From a checkpoint of a small transformer trained on Wikipedia: 71.7M parameters.
MLP neurons of a small language model. Each row is named by its layer, matrix (up: input weights) and neuron, and shows model dimensions 48-175. Each number is 500 + 40 x the weight over its row's rms, rounded and kept within 0 to 999. Numbers have three digits each.
Before each neuron's rows, "fires on" lists the tokens most often at its 100 highest values on Wikipedia text that the model never trained on. A number after a token or word is its count.

fires on: " " 32, "8" 12, "6" 11, "9" 11, "1" 9, "5" 6
L2.up363:508523434471535507511538494523511484490465489491502498550470544493498521530497509511495506543541495441499494431496530466460467474542489474491524543460498594433446437501418535466490525523487548513432523518494502493515540485544567507470514508483499529488476465530519467493454490499541503402570544509501467521498543527435426463486500543438402457455463538486517491440534479409439452548528

fires on: " also" 32, " " 11, " such" 9, "ien" 6, " strong" 5
L2.up151:483484455457480526524469479497437484551488482539453499545528515479513496550476482507501480445474509537434448542538433490511485559508518426508450509557528449527514490552483544460534475501496495552513567473493492501579570527435515490525502493514454495550454558568591537498481491445502519462452483532519469502517496513596527458492469522469556535516526478504517479445530512451546522502495

fires on: " " 28, " |" 16, "9" 10, ";" 10, "8" 7, " from" 6
L3.up1344:483457516506607526547509544540488545539438539480522465573448497546416511543514527529483484497510584530518451469509518456487537519533519509515491546458480490479503534492486525419531507453512506562496517565428546467491472503465552516486525432453416548539494534498565475540526543425503483520468464504406557521449491483483467432514473500468530489407518507480491522508535462464532407525498

fires on: "2" 23, " of" 14, " have" 9, " that" 9, "4" 9, " at" 5
L2.up1844:480501526415504504519502442472429414468447485538447395517525583470476470501463449427457475506476514468464464550496502465462494500493433521524421477583507472514505600539455449494527481441513470503511516563522464483513537555533547482483423544520527471500457486423510482530514513539530541557475487512445506483441544420549468461479539490472507520578497498470529467514491596499474579506434

fires on: " |" 55, " " 28, ":" 9
L2.up1365:532515470470546453488529471459469432527475536487478483526533490589476407564490563448433492546472549513547483515483523452515553503592461521517443463536530563480433519546483551529494484477456525499523523469565415511511521458490477470493554528399478477428462495541593513448593488529531515499559524476485552489454521509529517507462455499506477525490496506510528503445489459481510505420438

fires on: "1" 24, "9" 22, " " 14, "8" 8, " such" 6
L3.up244:562450454456484418514497492493496490488466489468502553481488510470495524464482571478519439478461457497515528505512497549457458493480496494570569502537542537455507527505460530474513545503474480506450476522572460520479505569529545498533533548486426474472471560480480436462519443441597459513448478474515468557520437511517550448578502439493545539495485437548527420431500508546504473539499

fires on: "1" 16, "2" 15, "0" 10, "3" 9, "4" 8, "7" 7
L3.up780:435449546462469547525501506454497480557473515459593427538471550496508467568507450416519454495499462438480427487497525433515513513516464578529406578556514451467532530562475475479499458469506541497529481589513496499469471514474559427515558500570556562529554516442493505487464397477542438434445525502434501468480545480503537478513578441503510498570510556498477509559520456515507536506381

fires on: "2" 30, "7" 12, "0" 12, "9" 10, "1" 10, "8" 9
L3.up1266:551495556548556485504498505475479516531451577533511467512527548562514512558456432519473532558565524490461460472431509563548512519487436538522413507544488494454532554485470515487527522530461494483433513554479519428545551433457533504413509570536517576507470428532524516524511518504528534507413565560481594468484526474521502481467526530541511491505567433453471444536525424546487475532482

fires on: " of" 19, " from" 13, " |" 12, " on" 10, " a" 7, " by" 6
L2.up240:513563504502552523534531482506466537483507605452402534464484558514582487486491477465490480558415457460543444438437567520438558555508512563639526537453458529427526495525481486448569523503482527519496519535532573478486509576535496444497507537481483499513531509530488504465556450511574471476467509473491499483518516434434401469451566491495472491455482516472435481468533554499531447511494

fires on: "\n\n" 23, "." 13, "1" 8, ")\n\n" 7, ".\n\n" 7, "," 6
L3.up313:462462457544541469493567552508459493506544534524490505467502510483497483527516524484546448496503548495451540534467477514490448520487520541446470497560523522513568470558540467427585530492428501409565507484495442467496501525484538508456450580503469496515473478498537510502531504536568480507447499541551529555513630499512527504466468431513504468582501570459453475516524485515520429496470

fires on: ":" 27, " " 26, "–" 23, " |" 10, "-" 6, "|" 4
L2.up1261:494479459494509474526538473468514469486532531491539577583486441564466441491539561382516494539460457445499487551461502499409534499478408455441491504589445475482432470547481522490494569510484578523554574501533421450469521493485489571439499515440453493446526474537461530504525516537562487486511493513470541471483513508497517444497479530527527541434455488505460523453496463564565543541438

fires on: "4" 23, "6" 16, "3" 13, "9" 13, "7" 8, "2" 8
L3.up1902:489581485527529543538518483543478525434540530550498396466497495503447523555503483549576517515487489475431478464520507454541542465515443551425506529484481515501535444460494473508541478505575530521463494625481504550550515490510529454424479443484501456521507484461457584462542507502506466514492516443442544470480476489451443477474507411522546520514483528487522466477525467551452565480467

fires on: "0" 28, "8" 24, " the" 9, "6" 7, "5" 7, "3" 4
L2.up385:482518493491479484472576513498508449478446465534561482564546513499477552544457515507511499546460482438539493396538487489466472483464507512509547489463473537442460487479547523574620472485449438484548443512440494477517550523502471488553546504485508554539501532444504501457573605474567481562445529477421540448496551450465473409505414494416440527449519460572476455578548488532512528574524

fires on: "2" 69, " " 12, "1" 7, "0" 7
L3.up1764:489498529557530532580493484461489481508481474447524445521467447539466434447451496534507516528507588528478502465440498509561472545468526535490492492539514535515469492525506503423504493559488554579492520490430510455485496507502485505443469552441465552477490457504574468560518453539571499494486537396505492463456525483457534472431453485435468499479511547481535522521528565533512527462468

fires on: "0" 34, "6" 13, "1" 13, " of" 8
L3.up1526:425530480552520561563566512451573424492465580446481529555524499481490510546535510456486445498440459437431530484479511504432493495534441506532497546569483423459520528523536551420503589455463481543497478467524522481472462383568473492454511515418515516484509519532453561508460466491530495466492513468529544515483504524498514503466552525473533533462480528423471521575515542514506455469502

fires on: "-" 46, "–" 45, "0" 4
L2.up1618:426453455412551452424517548634553479425495441533517565541489515520454481590483525514461434481489475465566485477494528494512534493477534501477522526554526472524483508509453538469578585432510518493523478522556473480454550474494487549463516571518541444464500468512522498451569544535576505507519476550533522523494514515522498450518505442478453487484518461538475446508500531482517508522532

fires on: "," 18, "3" 16, "5" 15, "2" 12, "8" 11, "4" 5
L3.up645:433509432569493561521455458497455534426462415507544464477577511523524460544515477507463506491515512430503447410504484495589495549488541488479513549501507528491515492486519591476495530458575623535457513505454517515460493490445532483494572537470471504510550494485495544461581505507444443537439545487457498528514413518483495478524561533458471480484534531481493524469529502431517452542435

fires on: "s" 35, " and" 16, " too" 5, "2" 4, " trade" 4
L2.up1967:473443509493537486405540500502619505516567549506552434489442519467453483481488445471464515461457423488415507473539577502398499538501487594484530488521426439575485527541495458502490527522572504519436498518481444426484517472451480530534496591463564541427482459474439602514459667466464493466462550432467511495401480508564545494526504522470508467489432524467476476510461468532455426523492

fires on: "1" 31, "le" 12, "0" 9, "ge" 4, " be" 4
L3.up1583:425410455483503500522619441448489483446468515470501477561443511470507522568418453525544505578510516504511513489492524528527478490494475521567509481566450443514541444549471454509515485536554439537459488582476392470472477472489571475454540525443531564536486450491505570491500477477485425457510450443528444452521514515497485458471485512429503454504546552501569504438552502555512507496516

fires on: "," 35, ":" 24, "2" 16, " in" 13
L2.up51:414518501522543483470552445464506443488563485525505555546514504569439444469425543553462543464469504452490471543421537463480446533445495492555490491555573520535509475564573526497611449449484551514553470472505444503492460493523496506549493529510502579470606533469491438499590466481532555509504521489542483488457514501512506482508468487407485479534496473419495464489490565463547459480527

fires on: " " 72, "\n" 14, "-" 11
L2.up481:542565483539489449541577434563477491453539486483421565534508485519495511482507429529494405498487546514499549459419499446468512496526469477489521497480560487498490456504518512515596547518536499510529534503471478508546533513499540450499555501451450481412513405542505526507554504435593465437481420463444503478485519489527496495485488504473469468474519436553502540484485533499444490463513

fires on: " of" 34, "4" 10, " |\n" 8, "1" 7, " the" 5
L3.up337:389509444480527512477520449469499432489464515488554437515530498514465512581512508514499500489488501492447529474481506466581490482519395519528477429521404458545468471558474461452576433467489543541491526550466458476469453497504506573515465520509515488517435547423446508447510436545559408450515487501507507436559514513451562556502514508463517465519525614573516467518548467439575494500402

fires on: "0" 31, " " 26, "1" 7, "." 7, "5" 5, " next" 5
L3.up1101:528534527497518516516522521416461464509460587486520561572466527566501513549563469506460487517475576527467543536562550490447437469513578579516507423513468564561484507510454542499504477526516483502545572531460471421546518492507563536496542468499450553541457449567566502473514536463503470504437519457493561547591525506505510497401474507487515506550433444466498391488540423494517506531548

fires on: "9" 19, ":" 19, "5" 16, "0" 10, "2" 6
L3.up524:519509503489532480501501478462572488464465500530491498561560564552478503525421569524547533534492452460482441545493481516476539508459526535517371514510553573554511452478528497535509532508496537548541517495472479421519559513501526465552480538469508562487546367547486538541543433491535421574522500524459581516480500524517441526496487505470499486461439504515451468484533419404511453503417

fires on: "." 36, "9" 20, "2" 10, "3" 8, "5" 7, "7" 7
L2.up1165:526489462459541487440543477583496489462523475512534437511486470525472532504462490560497510519459498469497551410498532437486549507564563572462509505485504545370428424494437472410528531498553672548456571536473512480465497506500573519479465435481470503489507530508524548436523526553476531511590513519440514524490513519468497541542524499490598467490447484471528502452528440464460542515476

fires on: " T" 40, " De" 23, " de" 18, " in" 5
L2.up301:499536516520582483434508464531382464495473565536499473487499528477380533483537491489497548488428470486549446454475439491495452521501450467505542515444499530418469439524479537441601494494448519456501500487463463511495500468529522499484474499528455524498491505499510539429585554490548435531542500528439499508459523501503472484525518422496482479442472411542435479540480536452555529509489

fires on: " " 51, "6" 7, "1" 6, "7" 4
L2.up474:480470483489517445464631528515512481456551516513521510568505455541555536513539499469454446511466457490531497458515493467509471543565497506532509515440569470524427462521492508555510551468545551547524515580498459513524509488457592449541488439484444543470466458434456547478524540461487470406545425472414447533551470501569521511565533390484495406548543485516469489459481516523512400502476

fires on: "0" 31, " |" 28, "1" 17, "8" 4, ";" 4
L2.up467:454489471467525479568456504593562505530490485536499447470469567499526475485491558480513471504486478521533409487566525458517533589521587489517486599579502571501480521517512449491493536539468592544563536424521561499486460464540502518482560468445505580534495510538605451520512467403504514500494489465439456500469482524510497477473499425505503514521438565540507514537517493485534543525463

fires on: "0" 17, "5" 12, "7" 10, "x" 5, "fish" 5, "ons" 4
L2.up84:469552493499536586503481565446531507537516515543495482539436504513528501506523491462487482515452642483415477598413516558495543480450513489499458470598547547521566548480530448546493483456502523572511486536456525462464520500499510512533471571487492508443443431565462506569501395466548473506444509443535533502496546460558542502442506501508524498468501510497566484463530438420509526472462

fires on: " " 79, "1" 5, "9" 4
L3.up577:460478448515499537472564562469426500447525533453480457545526479478424453519506497483456489514523485352527475492452483490485479491465541475471477488496576510471458488535576604465544521506521600463554536459462512486523464423519507512490560549524507544449569496481499444474481580501549483520482574509511469480444464496413517442476487489496483542530468468506415490535513468539519459455411

fires on: "1" 33, "," 19, "-" 17, "2" 9, ")" 5, ")," 4
L2.up312:423514462490601502531490468480430493474469463492537488491530563516435481571517580442553449449494514488509415509465493519538488529495415478491472479595492517519556507503519541519533554472444552461426532538498468469425479448506464523402481515498503538579498518482502537469581507522497498530457548508501493520487455517509606545500463489496530442584561538398496527469473542530533490503458

fires on: "–" 56, " " 11, "4" 4
L2.up953:446499459475554445491522550492517547458467502473508517549495530478470491595498509465506496486482499464571480488426506376496513577441494472546489517562485481488480527477506583525508584450514460505466528462488476456553465393499489508492525507436477552396551517547600470451547586523522582527488534558548531533448519495522525439462486481500507504524487467551456470471517463454562481469489

fires on: " of" 20, "0" 16, "," 12, " to" 11, " " 6, " by" 5
L2.up348:521514530498507426467529465462473521489491595481503510533520594513530503500495516470501465467424478440550529458502520461400544556495451559502514451446482557570505505505574541463526537536449494458482525443542511479475561588549475481547428540496490463483516533502507545413523523517507460534405524594437584466477533468513516502495521518437494485518569480567532451563531470541440446543512

fires on: "4" 39, "5" 11, "6" 7, "7" 6, "at" 5, "2" 5
L3.up1592:479561480467506435520445467466560505431484517508520508462527510499509553501472499541494444591402553471503480504492496437492521486509513544470545501472556557487418521458518500485527523513484554507532463508500537549456494468526467481439535489545502446466452511512482532443534462463507479484533547537460561492549592407457516453435470485460451478450538500533502478527512375504488464500544

fires on: " |" 21, "8" 15, "3" 10, " " 8, "5" 7, "6" 6
L2.up789:493530592504529488543475475527467485531404523525492502534541566483488422522488487470473508494462436521499463506540502532519485554489563468509483492523485463506513511606489471560507481483444478507444536535477493548503474504514552509482450509459542468535504449459529522459562468447539465471480535506499547457457510502505482501482505454475470432507615467470529461492507540475491516469463

fires on: " by" 27, " re" 17, " of" 6, " from" 5, " not" 5, " post" 4
L3.up1048:348437578473493476470574515448540425433463527404480511466529585454498517487476459462556474482548525497453475564377531512522452505563530472572494415614454463515526510557451480529501444484434525548535504525550495558477494510510520494474526486486527472497474543436463549490538478415522515447498508536465510412486502527544566523496500517417557425481558486488550470500523513521444565494557

fires on: " \"" 17, ":" 15, "|" 11, " of" 10, "3" 7
L2.up367:448503533461577502500535513533511481537528514446521512618538490535458483494445555523445482525441430467497514549461565499458491532463483541496510525467530508451429481586460558431495471487473587529451467494484495515505523495558524545471472545461463450447551497564533531443526510518513487514525481553492514546483496476511466522621480507487475454455489431582475475463470484450485477541432

fires on: " " 42, " (" 13, "5" 9, "0" 6, " enc" 5, " (#" 5
L2.up477:471548497446528469481566476521509509449471444447554513536459510494512488490458474489536399497499503392528540451392493497548513526535459513473481499505490508439471475500553498493535533433484486466537474515438565536550501468487522465416525548490500498437481475538456535449531460475534507482501579486523507495500512504517491492567450494503559499541566469516493484482529487524505507633391

fires on: " of" 43, " " 15, "," 11, " and" 11, " among" 4, " its" 4
L2.up144:530516458495513388463526459507507404490436530505519482475504445521435468522468498523502507514554569452472542540550468459437474473485486495501540496458552535479515611529564527518523510520514489502540528505549453517469540569511461482547487472515467496528537547529455455509450481449513454490495539515476530532539488485527469474431549521546421558516544519515495490461482443433445492520462

fires on: "1" 26, "2" 16, "5" 13, "6" 10, "3" 8, "4" 7
L3.up593:428465512494501427517506543406411471442479565420513441524552505482561511491445501515456476596522460476481505413422476542501451536568541511578447341505454497472489545487435475478566556467426501481555527518480472526492536537493475492481513556500547493570411470547493628513528512497565453555414537504518512441498513477560479552500446475464508520521588487481530493530531535501521500625516

fires on: " \"" 29, " de" 15, " De" 9, " Le" 5, " a" 5
L2.up434:525481409504611482539505554476424418480470501546479474441466521483379473454488467503480520462488535447461466481481456522539492528489519450497466481448528490462447476498516574509565493508473488432530491492446449468560476499496514550461496550479486555456545486535486441426470456506532455479452505509482501525448500482486481488547468496547389522471536448562466512456501526427532519520490

fires on: "." 39, "–" 32, "-" 15, " No" 6
L2.up714:507490481484555473498499517535524480514493468504496499547532541462420532561464471466407494528545544498464520513481528561472513536434508467541489483515552504507448453554479535500553567511488559456511501529474457474462464477512493515462567548453468537424613541577504479464437503540501507477414488578529495457463507509510476497521477512536484494518512402516461484422500572460502508475531

fires on: " " 52, "," 17, "(s" 8, " –" 6, "pl" 4
L3.up0:432547523451532520502525507604513534419542476480500561498475466534516450534467524486458463508520418459494512505493518499545472491519571533440461496457482472498482497586477497423548624513489601471507504477506503486426568548459524473480513490536514488446546593504567504480485480493502464430526509488481493555572540538484508535526473542499493465423582489455494445484498425443452455518570

fires on: " of" 28, "2" 17, "1" 14, " an" 7, "ing" 5, "le" 4
L3.up367:462540529430574510533531564383457477416473496476471455511490521488499533529429561521506459518525494434516505513497501454464513484477528474562477430504387540508556496502550533520497509451481440556441481545560498403464532526514482489498460535538543506519454502471460513411445433488587485509476580501536472565512539423517497446546512404502529479547510524525490462545516447476478491444412

fires on: "6" 20, "0" 15, "8" 9, "5" 8, " " 7
L2.up1727:497534491482483501533506524573485503448510419503512515527502582464536445498543498466517488536491465488534474437497523494469484566477541508494508523473506538522472459543468451491507516517490547549491529492506477518430449497553552463467563521424520472565512481496524524445569524414533493508460547493499496440493507574503547503526489438515479453445578515592448455518517491483481479478436

fires on: " |" 21, "." 13, " of" 13, " |\n" 13, "1" 13, " " 5
L3.up918:515599426588528477452487506504530464495431495487516463553539519544473466562524571536548484486539440389470483513512471492492476554482485507507525576484522535507480558541560520425480485509467537525559519568540574490483611510497501490437429610490417557479507489463485454468491540517518501430563527523455492541450488530483466450550436476468506437513495466500478511477511473492503451526475

fires on: " from" 19, "9" 18, "5" 14, "7" 11, "0" 8, "6" 7
L3.up534:452557526440528485525535550433460474434524513489476530518539570507525525508546487523557471502450528470569505480516464473468517472457584507412499425518406500508547513479513502498556556497441538522583551510496540499456454514503517454468481506478568443431439584508465520522574447418540499510533510511526527488480548458513471442584510473528498469477490451513607531500549498464456491500577

fires on: " in" 19, "9" 15, "'" 14, " |" 13, " Date" 4, " work" 4
L3.up1519:472433504450537485540477547562497519487435478487519543519534490519459492612535544471540485512451550529496511524502498507497461553524510456529468480556442494434481476527509487502547492500535596502507519570485484504462513489468487544439557419507437463520394561513517485496527476467547478482432517542490496505474551548463522466506515496521520518531480498472544450505504448494522494524531

fires on: " " 28, "2" 15, " the" 14, "1" 9, "in" 7
L3.up1056:424426520488572505527509503518444455405550436459574431591509524481422448516465524529546509455533525504524545499451515522451450562526441533499452499567541545416532445530488457544542493505487484508555500555532494496486482505496488511490509431454438494536522514525479553483480543523516596549461514506555507506471527590478552517461494487473511528592498482404521436458552562481448480438475

fires on: "," 43, " of" 20, " and" 10, " &" 5, " which" 4, " (" 4
L2.up896:553546454480544464496502517434554442375527531542496479525482489466532474479474525514442490529519557396574425460479482562502504518502530455568462446554514523467461526432638576564551543418436506512536469513487448527451511482485502505541531532501517553483392465480549536512547492473578474452501544480464489514449476469467514452455436511512460500514494514510550530460508519433510475486499

fires on: "9" 33, "8" 11, " of" 9, "7" 8, " |" 6, "1" 6
L2.up594:496447473492555413518532481543425505500496518509480476524547513543462494558468579467459483534511500485496536541474501535462523514571450541518512503560490514461467531572494485539507510528471541485505595478560445476491588508536552541487487492491469529468432476497551544408591487470544469434515469597430512528521508547537490525450521549508430479500485475541503480482485528473446477504468

fires on: "." 31, " or" 18, " and" 18, "," 6, " (" 4, "4" 4
L2.up278:494477466484515504494555545477533492436449488478503518557541470530432535481451503509476541499427436491502520443429457456545526527569514476568504473506516572471474450490468518534586519454545509516477471577444466541485485551506493462545503492557514490544459460479481505498535547459517466475499535462518433481475505416451471433507480454498560418498529470537510449514515517496528550493556

fires on: " and" 34, " of" 21, " for" 15, "2" 5, " to" 5, "," 4
L2.up526:458525543475597472520513457376452507467535479479498487498471534518445473589509544510458474450541527445498488516472491475468425486520502487536470501506534584523558530518549515501517481470481567433507503495520508531511574510475557467580557460500526467545407487493519528438544398472522496529549583548495497564524496444508522471425486456497534543503493497448547482443518522467513511473464

fires on: " to" 23, ":" 12, " by" 10, " Following" 8, " Digital" 7, " " 7
L3.up747:501489506493526398550462388436495492534462502486543575471520480540483548506510576413541577492478473495470448502520526431481473513489454531526485557539533512474401458512502520477544506570498546522562567499492551461495482489500480528529456569488489547536512479518503442468504534492514497559510576511486552464470556478472482544541484484560523520560514495489574540424535450535518483544415

fires on: "." 54, "1" 9, "9" 7, "2" 6, "7" 4
L2.up462:426414443447503560486539453646484466512506523518513453563495510510472455459489550511437525511422495456490543489503518414411507476473523523491512477430456455496461478559537513475522509485475570516480498597436474464493507603513548504482449467538451535508450466445469504502506503480516494491532462467438526509506564465550488473501496441487548462474482469537479494528562514454489544552489

fires on: "1" 33, "2" 22, "3" 11, "6" 9, "7" 8, "5" 8
L3.up500:485506527546505533534477473486408527487493515473528446462498522502516490541438472518514507569499548467487464433398492491490480512470480539525482456516512486444464605503530508504508532437490517505497470568516479474521568452449431462477515560495487502516465464532489558469576448491553480529416623500509565459427537493556536509486458470432525544548573460477537553538547542517495554560439

fires on: "2" 27, "3" 15, "5" 13, " an" 12, "4" 11, "1" 9
L2.up1066:405578546526554538560519553503483515501475445445545524500472524527538508503570497542445470514521506500453467518464570450479481508543449483552444485534474497519510489478514501439527468551431579544508498529477531486511510475445578534433513524421471500435466486576565504495562512481526555517526512517493525533474489468511572513463525473424446487469584484470450483445512486533539537483502

fires on: " |" 24, "M" 11, " " 9, "-" 9, "K" 6, ":" 6
L3.up381:514490448502560461525500461476518456534548506487468535536482507563453476509465533473546516485494505456541518507538531493411529530476401561455526483512498546520395455530526553469526523474451583519538479514525490434511487522547490522475518486492445470501493491525553492500478589564450517426459500544435535515510521491460469486496450472506418517479505445541480522448476514523419436490567

fires on: "1" 18, "2" 12, " " 12, "6" 11, "3" 10, "8" 8
L3.up2020:487523512497514462528561473410421528505476522478549503441538512506544415568419424493468523595532549470424436441489503525514508491550516549521441460548480478494572540500475498456554559505472500435494563479499532548535484474479493443457540499507495513560444467499441560544521459474499472498492555480519573463565515432496499519450447473479476553577527532497482521480496535518474470611431

fires on: "1" 16, "," 16, "3" 14, "2" 12, "7" 11, "4" 8
L2.up854:414526486479565535514463461430461541494567501541535485507527595509439425490413514454470472496527572490507416445506513519514539520464500523519490527576528521453456511574472483454486629500521581595488519561503461461466574443499479520413492521474514427563459483480460530488571495537502475529444521464495508487522485507484520516524458509476496498501558477453554555563510555493472509514411

fires on: " " 68, "-" 6, "9" 5, "|---|---|---|---|---|\n" 5
L3.up573:533487494518520493501518491508474449442537460508522564573534493490521529493471500437555506515477518523488538568465473561490447499494465549507460515510471469462429495535504586593549504522469503530509579563504540578526511545476533481564517478516418492416445508499501553471501504499583470443543425449479480533458479543518488484566484472537513437498489439509535462462478532501498450586534

fires on: "1" 40, " of" 20, " by" 7, " during" 7, " in" 6, ":" 4
L2.up1332:437553489500587515365514436486417431415474481478502497570485543534499522493472502428453509471496497481552529498446496501409414496466460511552481584453537541521433493554460539463487522437437565487529505512472500511532549461511510500472438581524437556475489571489520467494511512554498441494515477500546515588511504470466502494586434425440448469468462482555505539517486600455523514537498

fires on: " " 26, "1" 22, "9" 13, "8" 7, "," 6
L3.up1855:570532437504511466510532498508478481452515581472542575490506490556461442513516462429457476517525508432538528514526442461424443455579539571546489475541433507440489503587532544516473553498469531387584487504471433512508526518527536498523518483541433579548470569449551518497492489537494510454476508497509503498559552543491459493491532510538486484498503527486483496442505478450477520476524

fires on: "2" 95, " " 4
L2.up432:435529472436515463554493464539507487471523519508590433487486514521452572494469528481595510536488547516534455490522492490480542538494449579537504496536443492555509499420525500483494520560510512515457494462558456470557492428483561495540541514464463522475530461520442538498489486470510496481539451431468505467444424446470508465539527520427530499500395517471513487469492552562535489457574

fires on: "8" 23, "9" 21, " March" 6, " September" 6, " January" 5
L2.up842:501513509459554498452499498410490537523513467485523450543530479556533482479396516508494479530502509454529572489552522480457533525469492475476519463469418559434465515546526508568558475449522480494473490496454511490498494446517512503489528537489486533525524501471502512376551504438534486444482530518437513451519470435467496488544501473478483511488508510517542478543471438434510517558451

fires on: " U" 28, "0" 14, " " 12, " Te" 5, " Le" 5
L2.up1791:480468442486534474478518519530433482465479528495541575588491478469390538478464506477498459478455551486438493518462512510545514485506465512482526450481416499427528524522466488506477543512510486495502435534461478511518571510477469558480506557436487520458478438512460487435489495506492506457492464479532529502463488523510557517500486475510481444497579505450543486540537506451570483554475

fires on: "5" 71, "6" 9, " time" 5, "0" 4, "4" 4
L3.up293:539545472550514470481511535425479506498506496524495482463530497534574496585524506493402473531493567505528421501430528539517534473441477545585505472489536489531492531510526532491526588501536545569513564503491492454406600497487499546464499513503456510479499512519506502525561508495492516536508572547501550478493440505518500449433448555486547456412473544456615530460558465427457451532465

fires on: ":" 35, "\"," 18, " in" 12, "”," 10, " from" 5, " –" 5
L2.up1726:488489458517525483577522459452536488505528498501543495479513507539427498560419594494441520514451501482521452469443481504536492513478497503527522534483516489498442535497528605475573439434527586435531456482564502503449504533478525530569511474533426529551542534508546516514577518502517553508524597508482478458468506471467519515510499509545475455444500502500523508507516454513513476537411

fires on: " (" 17, " from" 14, "'s" 13, " of" 12, "9" 12, " " 8
L2.up686:473497505466495456512525518533480521426543491517499504576526475499515479468518448452536501507484495496472521478485485485426452485527479520564566485481434527484568524510564512519514462509469480580516525532465531495546498662519577499494451470478490464472468492512471515492485509475522471481482522515477485514475516451518552459562546455512481495454526506512508440446463504453476527556530

fires on: "2" 59, "1" 12, "7" 8, "-" 5, " D" 4, "4" 4
L3.up903:486478494475484459496604527433531497485509498474541507479541495449426474501490495470511462524527448453574524412462466500489403490496470530482491491502452505501451466499575487472517558504463507495557448561479456488530472412547462494475489554521500550533519491489525474467548513526601520499468490510496519472476517464451479465535506473408521510454562424524498486522562488484514452463403

fires on: "0" 73, "5" 4, " by" 4
L3.up989:345546482516509556548494437504470514504474510451476471453501520487582513566558442438541456500456503534501441510444500503409443555493466544553522498575488425451516472497556533560527524479495499487540495562595451461452489499523557531356533499462467469527538506534428500473531515462527515546514479439528492524505579538474492509528499542474486497500507440481585515443560534545476503499540

fires on: "8" 23, "." 19, "9" 11, "5" 8, "0" 7, "6" 7
L3.up1150:470506507411522488570510478438415496456472502558463498465519491599474481541458554554508506536432423418583531448457531453460520492529430470487513542449445522374494535554474488534586587539513481539430514484464506552531580439544474457462530462406523499545532498500539509477520512510513476500520493486473522418470490483510439508423466512463524518494465496460503441544544471517473498594393

fires on: "," 22, " of" 21, ":" 18, " with" 10, " like" 9, " de" 6
L2.up1406:519541457563570500479518528475503487466549463570478498547510496490579464478582494504438501516477564485536426528378485511479442517472510504533508468503494508448538547510536511480591506478514513510496435513454536500517539574512544535533481523516497556521508433423500508453517481423525410543482514512423531541437497524485523497531488526544467412451443464504492482450552533451514492432466

fires on: "," 21, "." 20, " in" 16, " on" 5, " " 4, " =\n\n" 4
L3.up132:498473514519476515442617502504477447441408521494539542467545472469521449530456459463501486483455542482470487501445456445542493500527547504513486482515517525495520600514521503537579516455511494510534460513508438522501475506529519410585530467511463534504486486526492584536541553451549490507534506504476535468515547440503524473474464507488535460509503552497507425543521488439523475491485

fires on: " " 36, "1" 17, "9" 6, "2" 6, "4" 5, " ft" 4
L3.up1554:484407411463523496548641503504495448429542472485454539487475464530484528499450469504413479518501451509507486442463488472517399524542549508537484525488530519454472459531503479489482551515487475469504478522491440515541540483512564490421530507472416487531527470526459493484520495462546567462543467468521475515512559547592490511521537437487448447553596422525523520475489559483499528521511

fires on: " |" 28, "\n" 14, ":" 8, " " 7, "I" 6, " number" 4
L3.up992:466472499472626505522501477493426522504540476498455534528488461549480571466425572491505486508511508446454468495418514509476507554536494457510467450507463537451505491457473571468527522448486515488493558553539509511519563527536564467501445584505512553437502485521530489511467476489457467488538478468549495519466540529471439499619453464538471435550511481479550569450468537479475484545473

fires on: " then" 28, "0" 14, " example" 8, "2" 6, " official" 5, "5" 4
L2.up1875:522468491499441439490560507477554445480456555520479493504431470474535510465495478485540501534522501467434490442522553520478480497553474524479524515480433573505482559478499508535508516522522482507497432495490494399500477441453487561511491517488519523444518524522484548513559520426472438493600494475456464481485504479510458542500505566446522468467447549477465548514415426546562574500504

fires on: " " 50, " (" 14, " |" 11, "9" 9, "1" 8
L2.up1688:531472479539583479491478408481445490511540507428530558566452455580461518478504504450515510510546470513501490436474527472529535550569522537500450502505509487459467472542491508497500493550425557463507537525498483500426553504507533528474452508451481519509460509435478494497520542517491492459549438567470547514520558530542523531599527507518428454549553521532554503416471479523558444519513

fires on: ".\n\n" 40, "2" 16, "\n\n" 11, " \"" 7, ".\n" 5
L3.up226:463460560480477514499495566482496498535499552496548559543521458468471496493482485490514438508408485475467528562428498532536551493508580592486472502541491521567514550544511496447510504431527474452474446521504508481458536505563480484523479502518519450499508515501531602418542482530510506489435522495491529537524617503460420498504541511531490506509544498490485414521509542485504483469532

fires on: "0" 48, "9" 15, "5" 13, "8" 11, "6" 7
L2.up1427:471487509506514505507573449431541484423439556508485513570524510477488448475485500503454460568488526447510515511467512501473474508528481502519403487478495516471537538595551562523605484519443450460537518473420487455451549499466462487520535527458482535446518524468527509488503512474514492536457547562459558465475538482495420453527468536500473491484508505524532382517530411475540486554526